Part of a small language model's weights.
Size: width 448, MLP 1536 GELU.
Training: 715M tokens, 10904 steps.
MLP neurons of a small language model. Each row is named by its layer, matrix (up: input weights) and neuron, and shows model dimensions 0-127. Each number is 128 + 32 x the weight over its row's rms, rounded and kept within 0 to 255. Numbers have three digits each.
After each neuron's rows, "fires on" lists the tokens most often at its 100 highest values on Wikipedia text that the model never trained on.

L10.up122:122103168121161084105115059092128142141088145093112135144121096074157096122089144140134135115130144118153109166143118165084201090182182100136136162105121109125103098144107128130134143099112154147142107123175063237084166152102127127160171111140128088111149180146102120151175159150159068146100040127175185155201149068128103135121126142090103140099135120130113106052085129137204126078121
fires on: "and ", ", ", "by ", "ence ", "("

L3.up1019:117162194080138113141083164140093121123179134180052199139099191179140135138142151111083124128110137095150094139126125089093135084159119139156137162137133140122161096126116153137130150133116071111122112150160123070160131126130124179127051111138107179179121146163137117094170177105161188142078088155092125174149025103128143116141136148120138155094127141159107144103117104088125151130107
fires on: "et", "rem", "exist", "author", "municipality "

L5.up52:059123112128149161089105094126091123087133141074143177160133136105092174191124113087117139126166132176109143182136104157115139059152157172103133139121149155149096052124084177130132114135109104131145096111097175124116157141098167088130101126135077145109151159129137116142108101113089125074119089105134143170169137153114127195141120135157126143057124143140140150107101108143199118156090
fires on: "O", "a ", "e "

L10.up1447:134151054157105178174128111162124107132166141128087150140072118123188158131128090139092138121121139176103116104192187103100080085196141054206172075152138110204094135143168133186158148099143115164177133156103080111118135151093077137077153145123144144107096151102119127186119088099125123138154091135148083109091126170231103130191156142073055115101144143127107068158143097140132104180179
fires on: "| ", "G", " "

L3.up217:103091134118146103130131177116118095164101205148096104122162088146130136128088113143140157120121117111159144095201132123108090167155112078150128140076145126140165107082187204084119107095114147142103164121117038132103168193151138140109115076123116158152144111110076161094091104103155104147123103159111153072154116113135121122131109073108093147171137112148164143107098178177101124159146
fires on: "is", "West ", "Par", "made ", "ag", "ach"

L3.up1071:113138130101085111124079147135073085168104113140081131124125104129119112119210161117069162176080105107116158168167178130110159118170134118153185169117129147153136116103154132112114138093164118135133122160088117113104093113050091067111149160089158143090143098172181170139092116087101071116103166106093168140172142097131105103181134151110087137095133095182176166089173116127099085110157
fires on: "ur", "der", "im", "no ", "forced ", "required "

L3.up770:139114170137121111115097196110106135117140145127084120142151117099147085093124144163124148144111094115134061040070126136185091114092138134112154155158105165096137114094130125133110140095135122104166104127124125119129081092122135172150156158090168156103105055147150116164095081130091098144113116099092124161116137081094126062199150130102177110125166146167112091235155132089147143186176
fires on: "o ", "- ", "com"

L10.up936:143166087142130157192125141145139124152165093083096157147188146146120162061156143071133171081137143107168144129059164102149130147088114127128115098159153151104125153084142159088109098159145131147162155144133130131078127093171091112162168115129163156114139105113111111085124148154097147124157107132145130133188193156120206140137119118129072110085122190115141110127131154103100131140123
fires on: ".", "|", "a ", "=", "su"

L3.up818:148104167133153147155097105134136120184093230130095173152117124100147115111090099092139183124116067128097128091114085151167138130103079098105132134080107145109135152127178112130101062124188053154163097147109082098094183132140087177094153143157080090179098075083089180076079131072168123144134091128148163141142103188088159088123127116156149095165123110128150097070174126086157152128180
fires on: ".", "iz", "Ch", "=", "Ben"

L10.up162:107195113103065157073151102128108088144151092128145071098111053137107102154151082148147144183099137129100131088130124092135116138141170110213162124085140123105139119169108168142085146094134136153139164194139118141172078130142121154142157098152154147161138212073166161143166167094131090131118121180099153207148130144118139126121087168170186175147116150140119098131074204106117119157107
fires on: "they ", "They ", ":", "It ", ", ", "it "

L5.up1127:119109076172122142075113150072114149156146146163148126132123069112164085164107157105129168104159105191155093175131141091173089090167220120157181096154110096130097100126112099117086110112109112127118088068079094079116146179067119088207102105143084133127082112128165192186086101056092183138116086115200109105102105120097069143141104096054119078177115146130115098142112129091110157150135
fires on: ".", "ood", "av", "ard", "ards", "ers"

L8.up165:117106106149135196159118144122129131179172088163155134148115114167092184149203129149133097136162157146086115164136140145129188084125050105179127137122162168147114100065130194124085138135138132173132131089144116122091091099170178115055185135081138158109141168164143104102097133125124123117132164141119076157103178106121134121108127140144122172134121169135115165115112068103165151149136
fires on: "to ", "the ", "in ", "In ", "The "

L5.up946:118160136062169140171122130168091149194197118078149147155131139111167127124099182065121159094130082102130179124104136143119133124039090101123149150097149141055118175116132121110120114145149135105096116122135097117098134157106118165077184123140139129183117164132163148135123112108105158139130114116102133088127165162092125155124121143151065138130170181159104141120145141151142122136171
fires on: "also ", ".", "Empire "

L3.up737:128140156150135100178135117160101090119124142228136156135115041073117117151143142130093105089108118119147130052128161067155115143118069115133137114098093112077135145074118138121166181090105152114099154193096119080158144159087177203157168102152131120166179153093086110151128162112164128120162123110098133148146142149111198119150083156106139178184136125073145084119098191117156129141137
fires on: "it", "it ", ").", "It ", ". ", "CD"

L3.up539:130123126141139112129061142112075117135099153103124089106057058162115133077161094166104098132154143128145126163157078139132131136175121143146133210097141216113134092154147156165149134123131094143080156116154132092105108143081145110145074159119142139154080175149150130141116091133154161164163089172125094128077165183087131127147112171124153101131133130151145136154089158107108122159130
fires on: "es", "ors"

L3.up1519:125131139156182112119154104177078163232125095111129161123159143104105094115100092101119153131066141123076126141138135115145116097116118139127108139144119115110155179094022074087118104138139105119157162157074131102125100101181122145174073138123178082101139150167131123173123123163165114133164116145124135084135133151142151131146104128083110070119098145175186119061134178111139079169137
fires on: "as ", "early ", "so ", "' "

L8.up402:123148133177156120108139085103122175081082151057122101069154086097172090126115113140155118185145140110159138094114101187116123116140170179125129162142157094083144044121080132107145204169094157109136105144094128125119150098119121091143142119146106161144098190086151141106129154146094126053111093204107057115171134149078145106148154085113159103146120074095152107146141080159155085112121
fires on: "H", "h", "K"

L3.up254:084138138076134155125102118099121124136129154138109191079181108176077169140107122105113147127107094101135102114156134154138075102092140109130115163075145170115166157122069169110173126139095056133130144094152138112174169093077125131149105121147113127125109167144113135077111146134121169161103124175156114128083136074134144077139150091101101141110120140155071138067133180173102156097123
fires on: "their ", "They ", "Date ", "No", "construction "

L5.up1155:081096151145152130133162103186242114097159058120146119149204126092141111162112139135115177144118170145188087116174130099125100087142192168154127167074146136141120212148124111167129134100110075169091171121111101110125111069109149125154127138153154121152144157086128115105110156138116129056142140151108167175083169135084121122105127130144079136106142193042141092134123103127089137130195
fires on: "er", "ler", "aker "

L10.up1377:088187177126168079128102155126152156125125127132202145137109125099173175041138111148133115146129089107147148135140195119117142121140151099131145128149158041101117138174166098120117108100133107105090125163137145196181145160100105144140140158132071151089154158119138122154070101169140131175161122154062191161106075171097139130142115115150104156122155096160111131058157109092088118154144
fires on: "in ", ":", "over ", "around ", "through "

L8.up1339:141150083143110118119158122108106160140154119087181152158179137133104167088071113145195166161124133163115119134183126128085127117164118121117129141141106150156161101127125135124128048110113112134179082050132146107163159115126144131079090166126084157093132128151147138146083128135105192096144094126168094185098108086167152127133122085161067167164083123164178130128125137084095121117064
fires on: "O", "U", "T", "ut", "P"

L10.up1391:106139117089117148142137046123134133051138123136132152116162131113110117204148114102102124131144167141138108120101141150162111108069112085186109125097117166084149099105184106142168117108078108138117093187118156118082124114131152098127146111032153128117105129190179085097111142140125173110139116173163097102133134105141079093120126173091108205100116145120072099152113164094131132163097
fires on: "| ", "N", "n", "don", "De", "\n  "

L3.up1010:069140070158135151045107134118111146116127121133096165138142083111163134092103114146114127159156107091147129130050077136161175169060119126071127163146128121101183177196209145085126155119166095125163164090154129078101100168145161099114158042129136132181143164152106140141110121144109108131132119081199134143108168119186134111094091137143129159111172191153167139143111093170117142090106
fires on: "under", "took ", "organized ", "str", "South ", "Bal"

L8.up829:108116094120122178075135104147000103158125166124126094154077162126121096087136115107103163126130056113136112200167131135110127103163053084106131135166083175099147055132088134130137170141144141179129149073194145111113160185121095135118153122047179129103105154133124175104116110134111112118139079180129187091142140072116178173082160125084189097152149111116079219152158098107141138122163
fires on: "A ", "| ", " ", "a ", "; ", "L "

L3.up204:173162144124132110160168141163092112094139087086111065105080147120122150122144158190156101141124158090193095102082092085110129114125081172132174165070187171125155140144144156136122109147139125142139101075146164096181119127155135125136144147125129097093110157113162192143117116161176160099122084143096109131131153107107057152134165129080092124109148170205158128161096201136122146095160
fires on: "es", "History"

L10.up666:115158054130119122144115162137106095160148172153150170125159056148116131120115071097142131109170148136114134134205185139071114112109072131159085152155132160144183186171117193173141096107128143095104144131163110136150063164074134184123131133136142108122130171134159123158178138106111187200086071119141132170073164109158126121180159138115106064152177132117132114116127080161164078170123
fires on: "| ", " ", "; "

L8.up614:166105097078089105126126088151149131153138136113106128144163082051148203115210101123163149143129168098131145144128166104090066106153095073132147099124170140082155162138157206074139148160138208136121137096079092152133160117132096157093149141120154135151073088136136079075215173131141154095123079124120075162129101078129115141110169120077124073157135128112099130100152151122115138178137
fires on: "p", "), ", "Japanese ", "who ", "had ", "He "

L5.up409:160136121112147105168100130123086120131085137123207135132114110142129092106126154064103110123211152172118141169175135149107110069131166088184111174078149133098172205129167143053163117126081150184114131121115085170139129133048146065156079150151116138084131169177068100124154135071141142120136135150121137173157116075117123144177153118112100147109093098168177079124085106137071082119159
fires on: "ap", "Raj", "dev", "j", "Ap", "av"

L8.up217:167136175170115109186151141145137123148084148148143121110151182120086166134092177135087173148129093143195148131123098138129122133138199174096148073073152137118122063151170179153145149097174160158097102166125122064134173123120142211103165119070120130195115149141155131123125084123121128083140161108154188156157232142083111112127149117118109094145125150127118124144126118137095053102117
fires on: "of ", "Ac", "In", "Ch", "Te"

L8.up251:125142115170088109126169122165094050131216148124083175142140133139052133111206058122116097148147130107105150135150136100137136116116123151140151147150146145130155124083158158107137178106080093204144144191149122092108107197085165138197116118100098146132163160124124160177134083156127099142117142131142162128059110091161161135093139129050191102147162126094172174071133094105114136131107
fires on: "| ", "==", "game ", "L ", "== ", "W "

L3.up1057:196096130086106107045172126117083093225152142110108111157116156075112132084163126181125113146105116133070082089113138099120156159088101093193125142109150109156109122156128136090196146161121159152126139110137167117101144083170162087111139194122088095059155104122118123143139080085139218138125097139116133196123109146128187121102168109119108121119089086146148038105096070155123173101123
fires on: "(", "g", "- "

L8.up125:113131119068109157125144098062126087125129118097111144087089077071078120132112092103141122119136138099137136134091184131110131146119173152112142071083145110097146116126123125135155194119134137121124126174158112163054167131184102153133134119133115161090088130125144076117127154179181167157098153054125136134127112199167124095191078100086050137151125127129109145095159114087117148165098
fires on: "H", "on ", "ing ", "building "

L3.up840:146168087188128063121103143098065123183066125146193201119119147161078043159138126105134138100172120096117108125163099159101098132095163114142132105132106153137099141067133087108163077118170085098149173157127138153099130134126144090144040183145166137143126141118131102061121117149145175116126067141130112127073133116125156196152128119122157161127150135134132105184158153135153156168146
fires on: "d", "P", "c", "p", "ular "

L3.up424:056140122136124108140110137193106126127116177091158133075131110136094121134179117027129174129153137139193082135090143206079127128158207125155114131073148161111153210106138165083104116124132090169135152098132074158094121164122105089114058141136129229107120153151104130133150112105113076135170095105190132126132070169146154165101173123126083132152135130095126174127122103085108130122091
fires on: "ap", "Institute ", "Ap", "mod", "lab"

L5.up131:103159117167147146094111153108175113172115140111145194110099121147092165127160108126055117107121092129086066138175131050157114091077166095119130111128145141059061137134150085134138135106091101109148072154178138155097126136173111115161143104139128138097134114115154165083178156115100109141129117138153092123161172147140143133179108111113098090154111185100168151156118138115178132200221
fires on: "enc", "el", "il", "Per", "staf", "NY"

L3.up673:110129128172126164145195093113164140165100082126125128195188127161067184138054113171038250165143149076101157134145109117113166123206124155076106147134135139147076245127165112144156195146133096134126115172113157111121138103153132077149113162127147147084142137113105124124148097122078084158140132060134137102114126117126112123166171142151122147111109183119091118125159181177106164066163
fires on: "er", "ter", "Er"

L10.up1201:115145083144124122187130157094112158146108083102105078118093159139163155154113165164101155130111134133167117108168095110140130131101098107125137105175129102217154112125109151231141115137092160123111100057123136104087096167135162087029224118158092205040170131103116115123118179103127063112101138144114123156087131106117128174175118156106100150139109191131124081134138120130119138117145
fires on: "to ", "not ", "also "

L8.up405:136116192094159122128071077077075166151100164163125100135086108099111110155163101155150114115073132161160123124130128121145172135150225128169170144181109156155099109155207134181138170197132148128144122100126118172129117110105133106134127078152154136103166189144127144117120128165175099126145161118140117130150173086095130149178046140058137145131065128125121108155129091160104126186140
fires on: ", ", "of ", "and ", "(", "in ", "to "